From a checkpoint of a small transformer trained on Wikipedia: RMSNorm before each block.
MLP neurons of a small language model. Each row is named by its layer, matrix (down: output weights) and neuron, and shows model dimensions 80-271. Each number is 128 + 24 x the weight over its row's rms, rounded and kept within 0 to 255. Numbers have three digits each. A neuron's up and down rows have the sign that makes its largest values positive.
After each neuron's rows, "fires before" lists the tokens most often just after its 100 highest values on Wikipedia text that the model never trained on. A number after a token or word is its count.

L4.down167:109160130122129123110126156085090161138124106139154140132101112148128097083116167102164125136132143118125107123085105104123103106162141125150161141112126120120139102111131137143127112130121128097163077128145126108122123122133114137130132126144107167093152154135117117123139147167153084158075143111114184122166088124162088160148122124132094089142133106085097121113100152108156163132108119146132094151128127129117119103104126126132126121153148153119144116129088128080147100180127115157165139129145129108154126128126182147132149117129147133103102159155146137147149135128112130108
fires before: " |" 52, "," 6, " in" 4

L3.down1152:102157111139122135090156109086118165146133153120078103127116148121092147104157104141080163155129114130120147162108144092121106154139085147149124125121139130141146124090156143139083174112123076145135132160124144139148150080121130111098125101117156139134136119146161158113143092157128146113100124108160119123106167140144150158135167055150110133095171154170103107149158070143151116131096156157166144122132109116099129140148155118133123141123109117126186145182123127097146127141122150138130138106142177095154173143142143142145114148111137181106086130097114119136140113112162094106
fires before: "=" 46, "Career" 4

L3.down1798:105105147177124109096095143150117170181127135137086122155091130101109108104135138135153112173168102087135129139174134097151150117089088126127165120106101145120133152085153145127143127086105104137126112104130128149121112139110151131137123090079070122136119132132144091153125114132131126181122177125166106166160127125102124125114152148137119121118158152148133104150144119128139152123116112130116151143144149120115088125115120139157119116129127142127140115126135122140146156175129124169117121150061102137130112150095133130082165128119160121129096136156131124144148172120154077103
fires before: "=" 53

L4.down1891:129137112126140142118164093161137119128127138162152163094152126177094152130134128156152088123133105105105151133127117107134179175113104088101158123125125162139128119136135136101139123103154118147087155186140129135093124097080123137080119130139108173123119167129088142110084133105145148175124127103115130122132131139153097095131119118117124104112122161099153157177167104131134114091181105117156124142154135064141097112146156113170155155114132143121121094106112144102131109123150142133140128140116120134131137155134137100086149109109131146135130098148128129126145128156112078126
fires before: "-" 100

L3.down1721:129119133107121099148137133119114132184112174119109142132117109119149165149132119129113138083122146122122112161127095119121139179135138132097147122163135093157154140139126135120161081131081126143132165105089144142160136116098134086158103137112091116198114155113141095101124127118125113128121106113121127136153133122107103142128144103173119130143147142109124112101136097100101122168102136166084148079115145091107138154139143084137115082120120125112152121128171123100160134112147115181119121126110115159103147130155153119084152143127104138147097148106126120106152168083131090158
fires before: "=" 100

L3.down1327:132138108144107134148119104130145154144117125119140161160118116155121090142104168137131149132137148114133119160093108101150105144127121144162120152093159132138176184121132111148089150127113118165098088078091159103086154112125146124148090144128170111119142148111145113064119104140145113097120098102147122114119151143096128140130186126139115118165149142148123152116132120144160111146077146167118129131085093136140109110157118106152149170135120149138145125159111161113144077123120148145114174140144127154117104120158151153142161100127074159130088151147153095131171081057135090127
fires before: "=" 95

L3.down720:077156138160184142147137117089083138111115130092116113134125138135113156127102086113135160115186152172139125119147180077119145092102104123097162177155128118140115097127103122107102112125152124134155147128140130136087137140147110092094124147108097184115099119061129135110110125153073115113162097131127116118108109140108104153113123100131099150084079128151097097125145135109158142120080121143101153110120153116130130114150113113095119142150148097118120113132153157134186120133112115105100095110120148127076101126118155096133115093116193131135145136109105078121060095146096117127
fires before: "=" 35, "\n\n" 15, "–" 8, "-" 6, " |" 6

L3.down1210:096146116141110111172160154128158121130140146119134145104093133120141167120110169104107096127165075159114156178160108132091078118179141128153129113114112103083115101136101104116107136102127122112111112098126142123134119149203141144101160142107146131180155142114156096117103113143139142132115130141113165107139153107115159135148096144098123140118137115117092153084162121141099171111149081130148106118142107157143116142148128094110150157156135123149145091129128091101137126146165143141142142148132174117127130179132178118146108159122147108099147119124115088136121155139122173106
fires before: " |" 23, ")" 21, "," 10, "–" 6, "P" 4

L3.down2044:122144149120151111099141137122086137143165149117068139148102149153095142098134119159105113119185078150110152119134074113140126119146113124133137164120135073158143126106151089151099089108118161113162124171163126169102116141093158084132119092083101179133119150076182126099174119166166134134110104108124128122169130164107105128157136126140154137095174156119104112145148107099155123103104140085122167140139106097105157140160123131135120113151118129137155096140102106116127104147124143128077128152110104156123126091147138128131111133124148085170123120118153130144105109091188133144
fires before: "=" 58

L3.down1667:112109150121125110108153155168097088168160146138100144108155141151140109139096126153142144138132131120106141146138102099098143072112106074111175114140115121158108121155114159142130116155111116098178161118097146146096092106112122127133108154123149119113121107143116126146154137121122142126123149133100128108149120117146087146144162131095134111132132171130136143158074080147168111135114121129108135105128109156142148130169130119086136109144118122144083133133150157133180134160087137123120129205097092167109102113114138163137139092085156155102124123099144121116158130097085120158
fires before: " |" 33, ":" 17, "–" 5, "-" 4

L3.down531:098143150119108130140168120136149153155091142131136125128167133128091160098145104138121143132181137153122144111156132181113103123137146106120185118109163159164166128127145140112165086113129154129102120134126128134127120132120140127118098082106148121148143124147147163135141127128131181137121153140104158168157186143104096126140079143165157104139135177115135137122174145114175105097133148126123119131121096129110079133146121145140133116088151109127128177123092146109141113113150157118136132145115140101094140128116122164161146097105168174140085121123139097151117155150140088147
fires before: "=" 67, "-" 8, "|" 5

L3.down764:115146147109110125102152161135188081138156130180125150116123158135063100145137100117133161140169170120176123122139097152139123107115101118132154131116129170129141102124115122130145135096142104128160135099159143149122129092106142103117133124130101085160140141130122116156090142114110161181114115136122144147114124111145145096135109127140121128112115169140133123124113084154175109176135099130159109156113103111112102106143131142127099104142182106143121153065134144141109130117147104163121134147129108127158138123114138147137167122103106135121105128145154150155115108155090102110
fires before: "-" 46, " of" 4, " •" 4, " |" 4

L3.down867:108107167128096136113120100150128074111095104109113134151170135145120099119123116102163114130167112148124118173150152111141107132101148114143168128130127098141115120156150148101170116140113114124101109126125131101087128093098160106110133139138142136141112163104160134115115135145147140160114149119127089066104143089102140127128123109120128129136141127116113078159115132144148078126114101111134159158115096115129148133107137115110126127144144086127122114104074124123135149111108107146146169119081170112102117143113132080146117126124139188131074148123115120187149159168148155167
fires before: "-" 35, "|" 12, "P" 6